MLP neurons of a small language model. Each row is named by its layer, matrix (gate and up: input weights) and neuron, and shows model dimensions 0-255. Each number is 128 + 24 x the weight over its row's rms, rounded and kept within 0 to 255. Numbers have three digits each. A neuron's up and down rows have the sign that makes its largest values positive.
Before each neuron's rows, "fires on" lists the tokens most often at its 100 highest values on Wikipedia text that the model never trained on.

fires on: " Di", " G", " met"
L5.gate672:125097130136114158087143156136125135139118147155163162110134142112138065146131106120074100115169104148108130132116121137085167143168090096112086137161121152149151101178093122131118154143133106155149092094161128140113143173133080088108138100148154131140144128179164113162163150174128125100135103123096109160138116107118134172134141123165095124121108150161145123132134138114112145136164117121107120150121069130113130143111158118119144139165178170169142133116116149122105132115153150144125145125142150087124178116108138132127115145151120102125149102132122149132159119130134130180176143132101072132142135089104119056133128100136127105145097123127154079139150139096115140129122089167146106110113130085165148082142173109146137105130145110132120112113111142162099096124122131
L5.up672:128084128097149137111176145164130114116154145128129137118173145123136101133165104187123182107135152140172158158101131136122125118150124153140112136149156123115115107129134156149090099108105092094121157126107144155118120143137109163161160139113147091095153094156175125104110162167098169097128135106099136084120150107126136165138147131129136140134121149114125096137157141174112188155133136127170127125159112130102128149110140147155178130148134141130130175081135143126158130130131156111107135114157125096121144162092148148156152089157127134137129129157081127184149137098070105144120154154141113122125152094132115083133122105147150091155150089135137098089129141110103138119133111145103095093146198125137130131161153094131139155173124147113122176096131108149115122143106117

fires on: "\n", "\"", "lic", ".", "on"
L7.gate481:139129140134108153119165175101116156145090081157121138124117147139114108147109083124097100113104090129118129099130120136142174156099128134148095127069139099128135120164120104183106143148157140143105132134108105102081114140125125124098102169222107096146118137124118123122129086152186151146149126192115099102125129155096099155139128079150147135082110141131144127125148118098124119141127155125053149153128111097155140124129143095099114140113118123153130173134150119142102118133163152125166179134138119134138134117160105104127147164150156138130110111130108170083152111152168146140106153094150130087118089122171124115171142140102139124155137138158148109150127135125116128098114119126073116132164131139143134124135148127127150115082117078142120135139120116086138126116103123
L7.up481:116129095129125139149124154141133122108105157107098136127110140130134130168130118124147123131127133149105116142116121106143090138131105144123133099111122173106152107115132125132119099117126085155117160176104174122130082144143118134141110152132149091115129124166128086139134108134088160130115084094135186092120118134144076140140148121151151147140139133122166106098104138191102131122104187136096136106107118108141150087116084141040135145099132137094142173147158114078163144123139167115129107080130150164140167143166092142101125122132105088100161143146147152098133155141130115110132114112192082125152135165112079098139129118106165144119159160159146109109120141138179132122159143164142106127127134117103139108136104108114087127123091120084140113111131130083158106122132124

fires on: "y", " I", " We", "I", " we"
L8.gate375:095135156099103138131100168161118138135146145128135144113127100146135165138163103153100099151172075127115121105174146129109157097117175136120137118102147132150144113144088154131121140174160135059125148138140132067128140104108098116095139147135111131123163098140127137116161150153148175100107092159122110123113114102134135167130119116159152161135107123105142108137165113133105147152118147099111136148139087150133136145142116126119102138154159146132118124114175113116118144140148167157108118112112149151123158101147159154160108174117129089119123096115145145140123083082139146095171152103119152129152128116127141147157128123108139123084113118125132047158064101105106171126136140158110151104126131136132161074115118120178113122075168144130139157130100129080108104132151132
L8.up375:154141177161136108119143127118147132162160115108154161123107128152113144106130153091134128099096155106137086112159115124116153127094159128135154157132150124189151125138174158102096127128150105124103104143108146158136144124110118140136145140148146159123181160105088180129145142108125120111145122102137091140160134127071168139142139110131141113107139120151122131168164161133077147157121078134128112108113101149100179140115100149138066124174161091115153128177108131118113143144127134127128159095127155118126132132100121143101151114125159082141116155164156134142178117156080143138136116123110105157136128087156153145103112130130159083140064122146108111188097108127143120106151175109127150119153136116126130145117109126134138136114151128120123120121069084151130098106103176

fires on: "or", "p", "ro", "at", "c", "s"
L8.gate735:129133127158126076090114116121155166112124095165134141116202099122126113097075128147124134097102150084073147128093129183128141128087070088134096120112185140137126115117139092129115141140125137127064160120108133151160143136125124106130136128127100097096116148103097116142135118135143103149090110123116115162101128128123134155135130118114133084149115127152119146169090152137142138118114138104090129092179102192118138122093116097153129129119157122155155122151076141140132134154121106160161126159171159119099192099093125126133130142096106105125108160147152111117143143141098114143155126151115138129140137115147136126143139064128144132152135134089123093164103128106113119145117119143154099096139169100109121154147157130121134120098082089137179111122140150141136129127164139
L8.up735:134124109141169121116132137139125134103097135108143139142074099142120095119122159139142154092093145138151119148131126078136108118103096138123123141122130138128091159091125174172133162145124125151098151169130117099159075111120072133138129102093172149093146107088100132110114171119127128130103077111130107139130086145150123154144151070138144132132143135126141119132091140102118173121105141091100072104129119153142122148096116128080139108148143154115115065123093140120133101149122160146138087148113133182156111154161113110128106102088117121142151114147117071139083072136092126126123139115122122155103146094127136108169120187108146124121151123109092073138151127137106137145101113123133116154104094126127104107154185127145116110129127121172151109101114134122090143103141133

fires on: "d", ",", "n", "=", "$"
L4.gate192:092113109073104160100100083110122160164095137133088141114124069123131135118119125109145130109136117180108137149082172097120151109150134129118103142113121078153127144119150119116110141149175123145133142108104111092180162103180125135142099122114156153063152122148099135144075123171182133122104167143131133106156117118129132141145181156142139137090154130138114123121101104122115163122134094144113093141133128149125113122147119104142108125127127129135098109162160126104128140129120122159132134102181163132137119151146121157124094127089119085133090093156162128125102107113115112139146111105087113126164110113135184122154112101096130130110124157129162128134123118146106180132144112153165140146135086077158099117152113087154147089075114108090136128121124164113126116152130126
L4.up192:131095103089095141139090127146119146135125157138138175139140049152117144110101120100119142137117152155120113138115100135101134137167132103135105131121107096122153143113124159126122162094159108168104158084128128127136103110149143128144118138081168169087139117134138116118093108173160109126122110148159131099169117114127145099127157118109108101124135140155111144132119112161139129138123083160120066165146127171116122145130118135165108146130095125153099100127148098122100122141141141156160119124169119146178154136127136157145110111081086132115146111150166112167099112103128120155113078101110107146181128072163141165150162132093114145116133107132132156115165137155094178150129128126133123150128146113158133104146053086138127135089108131125146118126124173107113142107125182

fires on: ",", " So", "\n", "86", " so", "u"
L9.gate582:117105117144136122151079127112102141164087118094151151120119132164133161128108124132151115110156136195123116144158106158125129147078104115112091089115146127168129171134155110125080143156086115116123165121150122158142132112103119131119088134107135125104117108136130136123124151190117145157107121137165112172104136122067146138107098069145086131130136109098104140136135118160095152093147133145139097077124122155121147122116117143133138131178155166123132137142148142115140071088144160116137174154072113158115120125125129128139142148133120107128142075145158128149118155187107082127120150085112159118102116108151135129158128121117126127123093161147181110162081156108102125135107124134140134125117109082143163109135126101116119097095143110156140178113079116121136116148135099
L9.up582:140137125139149107185091109141133114086127094066168127106176121100141139059138093110099132168137097106134089156133111147135118125102120115130170096117133124092100162110138161150092111117091121157164148132130082133117134082113123119139130151149133100132157128123128150146120153169140146123106109128123143132110148140163142138104111145110081088114158136150130125172173126091157111129087125115146130162123190115119115131109087128124164130123149130144146147125168095103135101104123142159097161114116144118162094147123120130132110119141084122138134093122110106128186131146118108141123164094104130111140149140150135078127089137084178144149171107159125143130170148145159118088136157132118118112112152145153150140140135107108122120151156161111080161123095091170120133120137089

fires on: "or", "and", "tic", "k", "ke", "hi"
L4.gate755:107164069122135128090112110154117148114093147143146107142111112122107121156140151136139110139162125127079139133118108134147157100138126110120126152134127128129092151173182119136117105140115152111128155129126136115146133117107162101093121097160144155148136093160091145147119144143152160087126121134134122164118129167106133139141117168151126110079141122133136105103092110112140102110100171086117097196110127152117091107110125107068114100094115169149144162125157166118127146136121089165173154150133114097135128097158112110100130144100162123130125112071110106070142139144135147138175099143107091114123124097085177147129109129137122163102111148090131136147100141148128091129089171118116151106118079102144189090120119125137160153119118097148133129150128130148100129178119125
L4.up755:103140133136190148163150135120163138113117142160124133139105121135118118112146121100116118093129105094157099105135106103123117161123166090146124091116209109156130115085121155068089132139094160119141129145110128155129116125087100122138107135163125155114117126082099169137134139127090121128135105160099122129135136133144137133182133113142072104110126161129165137121147148110141138145117089117111129131125144071175154138133116115110140166139126153089156130172128157135091153137118169095153144125129116167112109115127123115090186124129084128135167124144137118142113183154164119144159161132128144131134149177140115105152151124168153100138139179154104152124119141132161105149091137114143123171152122151133129139111117150104126122117108160182093160130146138111124124154179079

fires on: " we", "e", " We", "we", "ne"
L5.gate513:109160190118148155113094144154142153130097125097128200118111117114095144128136117119114145099153114101143118095154085148139117125083191130149141136111155148110172135128092144129090120145095103117114133122125099192116110125110135133082113089166123131107112133136069133165157145140157075119139145100114108118126119145074095161126160138125100150107139129095123104168128120122128098129157129134127114105130098134134116118139112157102125110124174159165078115155154135101127112105143132131091162157104130137126113108123139112146141144117121117085088097106177134156107127136162116147156181162105121134104108165118163136140108114131103119151164145145142120127091122144155129158121157139118122106171152147152139108139166097151146173107131128091127162127073107127093133133126169
L5.up513:135136149138154111099131093118155133179148135100132135128135132113177140133123136105104126078119153102141124111103066114173104108105140112080130148152120112167150078106112141142130097129148130151160110104101115091137119125106107100175121142148135139083112133114129164120159122110141121159128189153119118150108144099063196087127152120135127103141174164113102192117127136172112145134065108159125145139150113183132176156126164088145136142107126130077119156119150130128128130133135133149110138126105128100132125123138145167129165091174110122131112095177153114119135145137102133114167088102130101149100127149158144135130124080105128122120125133149157119131112086110122086151140116125149134108119111135154114129124148107105148092106161137143153153167121128165144149145099113

fires on: "\n", " make", "p", " made"
L6.gate468:082140150137114146136090104103137170110109162112131156148172122120144108122145120140111154128123115148088154091130118114117166100154144140163116137086096153108077145143149140169142124124161157089168143097159086117121109146137126096135126126103134137102117097156139150116118135125107115128148095104150093133139142120070088177137122083132066156149152126135098122173108131118129192137127136150093145156166140086094131132165107137125111128122159117103128159122106127092083119149100147110139117135147135158137127112145158142144149156166124135115137121123142128120102142102115095116097150143122112134099121111148148153142122141141107120104109181121189132164155129129142149131161102130185128169133109106132108108195138155082146065089110100123150135136119127133153172118132141
L6.up468:104121127132111157129120129116117127152096132125112137108152104117154123116120124152145146089114114123115129168123122092128126117160138145147140119105123143075130107108070123137133135175154111161129121125109100136116140143134166115150144116136128141136098090157152117108108111105085137102092125118141146153146127170120103097082173143116142104121080183128086135112163128116094114163107128105142114144136156151150096102147133117151122115106137125136135145055139119118121100195132116145106116078120125135127172137178116128171143114083116189087135140088139066105131144078072127099108179129160084097125129165121117147140144124121123130119099125143095135147112129145120091158145072105110126094152100121098136127119119121100134115110109119152154090064143137156160163118132132

fires on: "\n", "ic"
L8.gate237:143115083097116145119116108117148134109106138148174147129150108103117132136102082122142115127121094136076124117119139104169155120092109132140130081131097169118111085169139125145109150122093143127108120138119144132092160174172105124122134156184111085152110098143158137145145155139133091131119150132106135098119149156148162154149116120168083170130127132082127174157116133138118160139127191192095138175140121148125155094131134142135075091108175134117181142120149093111156124131131144086109110127117117129121146095133101132129161081145131141142105137158129143106170174116134126150114139107130154144122128151140141157146150091144109194163121148092114176126123167121141138114114090104133104123131118075137127124172108131113153129104132120128111185128133133116136120119145125
L8.up237:144111110133152159134112139127168118105104114085153114116102084131152111114165104126141097178113121092145095131110101143165087133135140089116184105095130136091121155117122137147134155118117104118120174105101106116118139152117137141133112099118112080127117111131172099152146118153155107131135076173104164156156142131141119123080129183114107163117147103140123101152163122131145134118153143146131113150121104126142125111129135154135128157092123127124132216121182117134118143147124117108105142099155145101171159152127114127169137132150133146133108118118110147100118174144165120109117144102173110121133144127121116107146130130129178095128166123137145137122118120118154162162129115073091156122115176128158098144134133096107125107142113150135131088123178106184196147168161110

fires on: "or", "el", "vi", "n", "ock", "ru"
L8.gate300:111145088153124131120140112141105144088051122142149085134117165136122139098141142137158134117154132091127067114105085122107168206122127130123107123061140148178125128172153093083131150140105141117098111111065141103124113113175137107131118102115133125111159120139083169146154099136171089115112135119122115131146122144137121137104117129154130098093102141138143076090106097146099118093137126155134129103139080137128138120127115128133110129136136151092148128164140136146128117078116120121139145142139101155122156120152099163168120130157114099130097111139151129130113124145134156143150106138108155094156124126136121089096131145092147076132159148125104163096083131108107126124091120149128156142115113097129161118100147095132122168118123102160149155160139157096075130124153126
L8.up300:144147093167135135133104104118114109155100103167142115133144132125134131180138139169153120123133121136138106158120094148124147140127123138097148128122127152126138117104092095076135089161174157094113157099118086170134093142102138119145080117162114114082152125140114131146179167135110143098139130099108115156127115155121134146080149083150124160105182099110083120141113104101125188117122126128118129098120069155168094134131095145121166114138152116111109102128118093159118125134142145120125098136136119122135130144114109137137077145170141088165130130091133163140094148156088149116102105129124169170125104135117110099112137161097125154164108117161115173145109121136129103142098162097132161099123162106127143134147150145145106113097097124142093169151166094092167141126096126

fires on: "al", " |", " Re", "ic", " re", "-"
L12.gate312:131164109097125120142141143136124136101100157120113123158130145132097137120110106155140133146102123142125108086154087121117153160111100150142105175131097135146137139120116138135158160120153131118103141110110143124135115139167065060132141143097120098145102185170119124161186111109130132100135109190126122127148123109141100116116132136128124141152145175129132134139191107106123115148178123146135129075126135144150137073112119128141094113123122130145143143169129146140156089160174089099116133111114126115159145131163110104107139131143096097144083142112144089101177090125101091183067140124115173096140146131141140145134128133116122138125094093112096138134126118156135121118110129122122122155099147103187108116171094112106205094136112131153134151126131091133097119120129127
L12.up312:081134104115086103101106139097102149121104147114128144090128111146127129115151149125124105121102122129136089081096131166127118143129136131138162123131156098129079168105122126105137110111147164091143137118091091105115148139177105066165101121139130159119114130120165125117109140120116111112158089169127102164190116121171092132067180122131152111095112114093128149146153166132117181128138106127109127126079096117165137107090115143109142106129153147085144156103100153135120167098128130123115128118171122147130121121151087121136174120128103134153150104099138115124141122109126163174154143116149126103175133145132139135106123122142126083148131121152124105140107116142152109123124155108067117102133160124146174135157121177099121120115115132110159121168128094171166123114184128

fires on: " di", " Di"
L4.gate538:129123113131122173134114097159157165105126162141122131119125131088092108107157168163075090119137075138082150135086145111126159118122103158130121121099092127182148131189109107139107130131156136094139158107134167093126115130119104107121097120148158146147111112113120128146169114157135152153148104156115113116121149125127146157104149091146178120152140131126098141126106071125143191128134124117142120119122114149134124115112137125097092121136148158135121137175141176103154112122125105096107140107109128107130149135135137143106104125138096080098105115110138139133132119092144155165180143100101114092182104101099158113151127129158081109142074128149131115141141146105123103156119100172138129096117097089162149112141119092129151123145137064132138134171131124115077082126120123
L4.up538:124117126130117132105164127148110135119092089115116123119128103071121136156123119127089154113112132168138138107113103178148151138126084149112126150154134123130121089121090130137122156148100123097102138095103107120203173116171113118123143191094139147075180120162111139148133173163117160117160109113119110119134148134138124136121122120143136127147100109090167107131110168136102121122187148128132157137139092109098157096118129078150117149116170142139142162057103121119132181098094116097121075096116148122128148150133140157159137126098138092169120091105124121161126163095145142111118155121130167148124121122147150135102153139150148121120154125114145112150099153148156118107177136108105127107159117083119135098137152138143126141158118142110093115109162184114112116144123119

fires on: "or", " Nor", "li", "i", " all", "ple"
L4.gate425:138142173116132168142109154164094144104125137161155120084130120154133135124138174153073129181160175158101119090129132189148135145162115168114137162146168147108141169146134130120111148106134080150128131131134134156114114141158128139126118104104139157127090157148137125122150174133100111114151117079134150087117092144136101138117100124133109126109092171102148156086107105133124136123142108155154124124137121148095137146126204098110126109129169127148130128103170087138121172098170085096090134182162126148112085123148133116091127125147152143112162121120097142150134126130070136138123135125140132116171129129126100099124090118151115133146149151158110114115101128093125137123115152132151152118123101104119105138113082125122166172126131113154118136168093166141115154167142105
L4.up425:144149130121147157140134127102157106121114124135154096109151193148116161154115182072095070122172158100111135138089130121165113105168104155129128118138101154161153088147139141103100124120142076144104144140145082107111138145147132105125139102124125096138104166149157141117162126097160147115134099155131155143113097122119118115090109105109071164176106146129162136147142140096157191115162109181107114122097120130114185128133126133122098107136124148114110156181120120124120162108160099112124143124160140111135167171138131113090099140097142137081151129105120135141153094107155151115120114118113164144105113097140115107103166136098136131128121117080103159138083117136116111127141163168139134125130126100118119159138104172154126132157124102150139120126103125130129174127118091

fires on: "ed", "d", " |", "chi", "ing", "mo"
L5.gate293:152151138128067140129125131119122166157133130116147086119176127101080153092109164182134123080141102097101123126083095165115177110099140180107162138114145104145119123138173145131108126137081142117119102145113117125123138143106116154114117122132105094156119081132089128120138140117126152110116099172093114092155109137165121139081151120142108153094045135086117109120134135175133163145119088138149087137095147116122108116125122117137132117075160119154135137163139146165116132110144125166118110131172157124101125159123130127103134144183132142100134079095114135152150100124129109151138140101123147123112122077144139086142143131169114178109145154173126140099126124167092147136098149134136133101166131119167112122129133103115154134118125145157136129139121127169143116144107140
L5.up293:127095162175097120139143080105146119120075122125158161155086116114121146081162152097107083132132148160145104130141173131131163109114113105113169127145171178118133101120094160114100094144136130125134176128127152156144092138099080086131114114131107132158150127123107144120132127118133158118126114162112141129137086149145141150132123122090146180141124155123172137107077124129165134176150137112114165168160117096144139140157106132109136175120152161132120108130115144140159164131141132080124112085123147129133137160141166137139105113102154108122124145105176132134104125153103115131129116133104180141099114099114141140100141139106103139127164131130154116118086106151113081133174135130113099162135142129127106094136142138086108155116180163134138114122159045122110117154135124

fires on: "or", " |", " For", "\n", "ing", "our"
L6.gate552:121150144143127121137149111125117137141119164126129130104116095110095145146147118157068151108156114134112169085160101118094135125093139166159134110097128105182101135185126147114101144175124146117075096101108116090170106144153132108096122137121097106132098148119116086093119126145170128082150135147097129106123145110103128115125101131167156148118103143148097119167137137118113142138189126111140090174179145160103090140071130125131126137131143143133108153099138161149115140127148141098112163100131129115115108099185104103155163172166138121146143107117104090094106132101105085145115113135134132113148145156114129099123184140161179133158154141120117118069139121148101130133101131135125153076129119107115163133116137126116141105115082129142099156114099130127138109140100122
L6.up552:105155194137155087176104050143136136118114162160087089137124128107101152087157097087080123094115101083149114094114109106157143118104098102140168123135130146162138131142126147111153092153113117137114122143157153094148123104124121078126082143103151121117111135136108119066111158153114131115162064123155098115101103129169099125131125145117149107133156151142143113109087154117127153152122142084170136122125152155132098130145129172148121118120109115113152131151133137138098115114106130135150138121138157115113131115095145102160073126133154113155110148108169147149106151128120126179131110092106109113131152114130123118154166132126146095112142136100113117115146168134176110120096104134095119146176150166136128077098155143131137100110161138135140132119168126112140141147159126

fires on: "el", ":", "st", "and", "or", "all"
L7.gate138:138135125140117146133063089121096157169092162169100088115097156120116151129179111153155089144143097129117080088101117109111140109125101107169132173161125091151129160124118103061161116129150113138127117090114130153170162124119155163162107133128156152100136122111109160158161123108147124067117113145151112123107138109112168119134163164144154111093127154131117134123137119142062146156141128095110127129156113135158069177125118100137116164112120111172110165080129171108126148107137118127159115129135140118158117125147103125139176135140118139106116090140132118119169136127116135161158084139103140115149120173131140143118121111102137156136124156100109098115093188121121129124118136140107140146139136119169136108134160114085097152149134121129122113150151152119127110111115087
L7.up138:117149117128136166114111088121092138141135124169129107142140171139148125140130148150134119143133091107144124161114116148174083143127121106119119123121144118147067133102135109096116095143119149112094154139121094147143109108144113102070082095151122120124072126156126128118118142183105134137137115130021135098142119106109081179107094103128119139114143141132114148091161147204159103155126136104122145092151138097139180155142156173119164139128125076121117103168156131139140132121155150131179151112152141109144114123108116113140117117107133127150136129122161128113121138136136146172158147167104155095117118172116097117086156123129149107150178149124125141152128110152141141092119143155139155111125144117119118123083129156154116104114116146113131149093138112119080137156158117

fires on: "s", "or", " On", "S", "in", "al"
L8.gate181:140064139130150152106130129105157143111149140159098075114146139188156134103119122148142110155154121104109139112096123167089123104115084069182102109164141133162166121137092131154130124118141100129132179117172101098146104115156103094091103113125110105104102135123097118154123145142138131068133120146167084107077158162150150140142066120171105112121145143123153130136075088126106152137113158130135118111128094128085157120112090102108073124121175132149111131148131162140161121133147125138105139118118134112139139075114121169139130151141123112128110136125164115112119132140137101148152108128131122105102110094114117129088118153137173123106092174108132127145148156155120114134093116116131102165111088103102107124134127092181128137136109083153108124123129118135154136140143129
L8.up181:176139130145129106137142125198131131078128145128096137133135117138105091185128091156121111120147138117113111142146099102132122132127137134139124131108102161145123085171122202122160127134112148138059113129119123125124141145156179089129145169132111143127094128100107132108169167142144090122130094137151107155144131137151140173167132146131102110173121145140118143093115146107178133120126148110105126114198098141136118151171175133073143120115156109134142138154117130135087144129171164118124067139161124146142120160139080147116148129082153126136090124100149119099080080132158148137133083108145142118147127107176135125143123101123123096150107112111175132151131148138106131139097106115174101114117109110135139108157149122127137103133148127137093111176111115118135153116114117

fires on: " Be", " Bel", " Po", " Film", " High"
L6.gate715:076159154152150172133083136127165106147124145097102140110125120139118152151132155125157143190111127156152119145155121141100098124145084116127167125128108125133121134172132139121135089099129135165175102161153167092103145122072115130102102136129109136118114120123099103166141112158103115136074114172134132143156120150126166128105135140175139144146132147123125122128151127139133135141148105123160083114111137156123115142162110128127102081177139128145178112154064087104127123112128098093115131106121118133132115086136124145168160124153126103121162112115058107129123121090099107162164121128129114152079141123150133126119093151133114128139140115113161121128046111160125153151154100156181119133144092114105152110117119112130092076131125117093130117113121109102132121119168109
L6.up715:135152116157138139082140165112114139146130165111110150140107140116140124120214137116131131111096128177143148094149131170115155104125080150105161109130133124123170162135149147178104154117128171144180129100131155071095099128106147122152100117086124093118070094114139140115133114145151084138133139133105132163129079104172120144104127132132137098162116121101101117149161135115129145136140119091129086116120158155123107135118158134187151114143135113110123102130127122108155143116167122136144116124103101149163129104189067121115119124177183131127118127126090136125144108125121123126161109154165140149122110193123105142145132134123138131122133112107161107125080118147108102106137129149093110132132102106133134154124173086083138148125146116126194150126146133141135104128147151

fires on: "d", "v", "n", "s", "cent"
L5.gate191:125126128136106112089063138125152141114096163147147132071149114144133120052110141112127106132135134137116142097104112133131125146124131094136149145075157147123126111141079134135095168114078116165158097127157122113149113109158141097148098130128140110128142131156106089175112160118144169141142135128152131126152117113125111090125177133129119141104110129136095131126112130113134129102143094108086086108109113120119150159122113148138128120153117115101146104176108160128092135133188104123139152146178111150149109145140144137138130184137145123156138112092163138119133080173082111157154130131062147138122129106118141105107121174091159141132148121095187113106144143114099157103080139115129138149174106100108123114188108103120141133167140096142119105155148109121136097105126106
L5.up191:116107129098128109134124142107154115174141108146134161127156100118113090153128129138089062152122110144160100117075120141121078085121126070138160134126130126112108123148130138104110117144119120128144114092131146104144143128103152104149116101149149188104093165124145097115150111091153168112140134139131081120138126182134162127100167127125140138146146166122116146138134130122117135117128050129121122154123100159139193109117138087189163126120149134125162101144127097148124141156151137121135096142172148089166122144142146133121140156100133096088092121146093126097135105117146159134171155088136121170125144085136138122128110138141089166175121137146162136154157132109156119115146113114115120122160127131123114129152128060156106088123132105120119145114085113150163118096097126

fires on: "en", " Di", " di"
L8.gate555:134073149154114134139121079089095150154102144105137137115114144132113107137128130200103111147139108129125106081121122149178135146112121145129090128058138103138102164196110124102151120155163099105145128150130145109138104144164112114127103129098129083108191142157130119129150134151121133142142096136121140113125124120150118140117157088146164131126147146149117142098128120139123183110183148158121124123164099130075158121177143114147124114107141189140171125117112150101149107099175160125105148110094141096137157109178114168138127087143117107146143096140132100134162151117112083152147134098129139109129115135101139085143111150086153102115099113136102104132134086081121120120110113151144129145133099100102157089105128137128121124118178151130124109125102161122150121138134116
L8.up555:142102136146107121129138086142131111113111158122098170109114149125120121108126131117099134137102141156131094127145141133180176128129134171145137144171135139136120105141101092100168101143176125120108126121153110093125100117147083164063111177129170142166144131130129147139125136140102144116138155161138102099145142075152123117058120157129172090157131154137128083143150139114148118138137142132117121139084123166077142153157134167121172145105149140149130141123159149128209141149137146081115100095129145130117094115116128102102137081101148125110134130102095115149131138058135130152155119088135104109097111172137097118135140125133134149126123137109145122103140135127121119110095121164165164072146146114104100141145127123122163180130147111147121130113117100146091156121162124

fires on: "ing", "ch", "l", "or", "A", "al"
L11.gate144:158105143080126174110141080128116131116166159132118105166132079120132086111166094162114119169115120122159114084128114127124120096125136126136157129100109083114135168162138142138109165107090119100132089125178089148172170130175096125090125136136121169114137117130095136122111114137122108101132142125165166111098138160113124120128094130137120117140139129152157123139152113104133111146148151128135125176111143134144113118100072135126089129136144132169076104081077146075166169142059121152084162139155121104076084131155110182100112140126142133121085140161118122113130123111144123141134121176120161126143124121117140097126142130110139142155114108154134121164151117134122123161149135136142126123115112164099155150139143132141121140137150143137120168143079117139105095083131153
L11.up144:120137120087079135113157138133102142146141135147118146107112130113128129165134148166116128122136167152125085141158105094123115145115065127134089107080122145137084136173108222142113135145133109160099133168128131162121142107134137133082128170144119113094122123102174102115071147174122164127114096149098107081102115098134158146154118128158129118109113202076079131133153089123158120140162107147128109159115116150120168135166122115121113095144133124171160125147089099165131140113119148165138122134116093132106100143146128101111144122138152116146129154102129153096099127177128092134129094098107111101118144103131105168110143125114150129160126133076152129122153140116109107120140136134154151144124134148173152085118103096101141116119139115104115100134112115151141143131133122

fires on: " |", "S", "la", " V", "|", "ing"
L6.gate56:141103147152073120144123147139141175108103134139119113153110112149130145143110141138125145128147134153122121135137120081140169122083102142183157121139123114167141155188135124141123091141096080101097119061115152086106122116146136123104113128157155122126171129129129148107121119108149120110147129168133099141114117156127087143099121147127138125123139131134140148163105119086132174134141133121126164154132099092119116099144142088118125115147152151145132148133136125156102143091099130098087203163177133139102149096126098086114118147138159141101135124091106137101065104108147109148096178143128151116195153118138167095155117141144104153115154154106117149175117136092098117162103152118122113119124144111120087089149137102147108114105089135114123109127143133073112123118117167
L6.up56:159105151132129101136127097154132142088078095163139107151166168114126130106136113148124150077156108086105097133149098141142107163164149104165126166154119135132098129114154125134164130131110163123093147148147121116172126152090112134152115140123148085145135090139159123138112142107149139111130107139148111118135148129118144127139142160129148117145149148078217111121126150062122142097121146113096166178140159096130132147131081159108148118100120123129114115123157115123159165159174112134130122131125127125126120169149128129172179129135108106151133128122144142117106095111106128157128107138122167155188152125091065130122158148131138104136147109071109126113128133087132092138117119116111117152148153139131123096147096113127111105134134160148118154126154077133111158097172081

fires on: " Ar", ".", " Dr", "er", " creat", "se"
L7.gate469:168116113111128112133183138152098154145128113132124121142099150145110082124098124145083105118134092161085110140145088124135082175138098113141136100144172112137139154129135093132139117161110147100139135124131164139119131122132111103136131161133092118136119082130105092115129098143162133156144129152143086110118189121145128161127102095161122113129156141112104168112166074150159150128138182120140097138163112121176160091105110145151135139089162121131110119141157133110138153128127132099140122144133159106145138074074131128147108114133165134113162148119102089120153076102118107115121119065132102086165122112138178175133081106106118118139103159110153109138150158084144122151147113125102176108119101113131089137143081122140144118095123114109139159129122147102111130133130102
L7.up469:093105123116150094121073095128129119163125067127156127161147119106175187126133155125082147126162102111128116106116135108093133117092119141113127134165115135108098113124106092108143105149118159169102118149132098135124105170098145098167159137126171162091117124130164162155153115126105116119123078140102093141162163126094092141122085139121150146073186137099110119128133145134155147141107119118132097092160118128136094126139122127166151135169157129118117125100128091147149112075130113126137178120121143125148128131136131127135135151115131103171130151093130144160102097118129171154127128122133094113131118080133072152118136120160087136114123137128089121149073093127145151130155097088089111143160168101133134132127172140142120099134122115107158137101131136132165164151101126

fires on: " as", " Pe", "tor", "\n", " /", " Me"
L5.gate703:144172118140120170083103124112120162123145101102112139177153131123160137087148145091121133139100119111079134170102096137175162120119164143099131093149127126092159090118126125109148158119129133094112147186108082130131143142171129113133152105140116184095106143128138069155147137132112141130152145133156127109102095091121129149130149131172148126177147137127141109130122120130125117102095134156149098099131132115155166107135129144101088125112155134158132118082121123091146111151160137142137097121145131082141078127184140133108142135111134169105108150115079132103177127137166122109164157102153139139135138136122157140158088113125091095133138135124178154109156105105173123110122150135131106096107150094140125137149151148126120087122104100088152130138101118090070136127144134
L5.up703:142134089102102130132137128148132123108127122077126153113149124090153137115171149101151165130090103085132097132124134127124094134109166122166145099110110124100127146137165102162125101102190116140130132114109094140118074143124117163156120097159136151099153109130112118097109099132117133094143129117135135108132115107094083170126112152151143124124132147121110101148154073094138124183126134102175145150127134114154111139122098109111110132138115154156100180101102081082139086128101092092102157109124124106189097146141143158120154126138145132094155130117111125142122122114123082106143139139155078143139158141105150111165140111161147093138148173107162135159127104149147114145124135085132093170134133137166107120107172089139162143118115140095133107123144133179134183146131110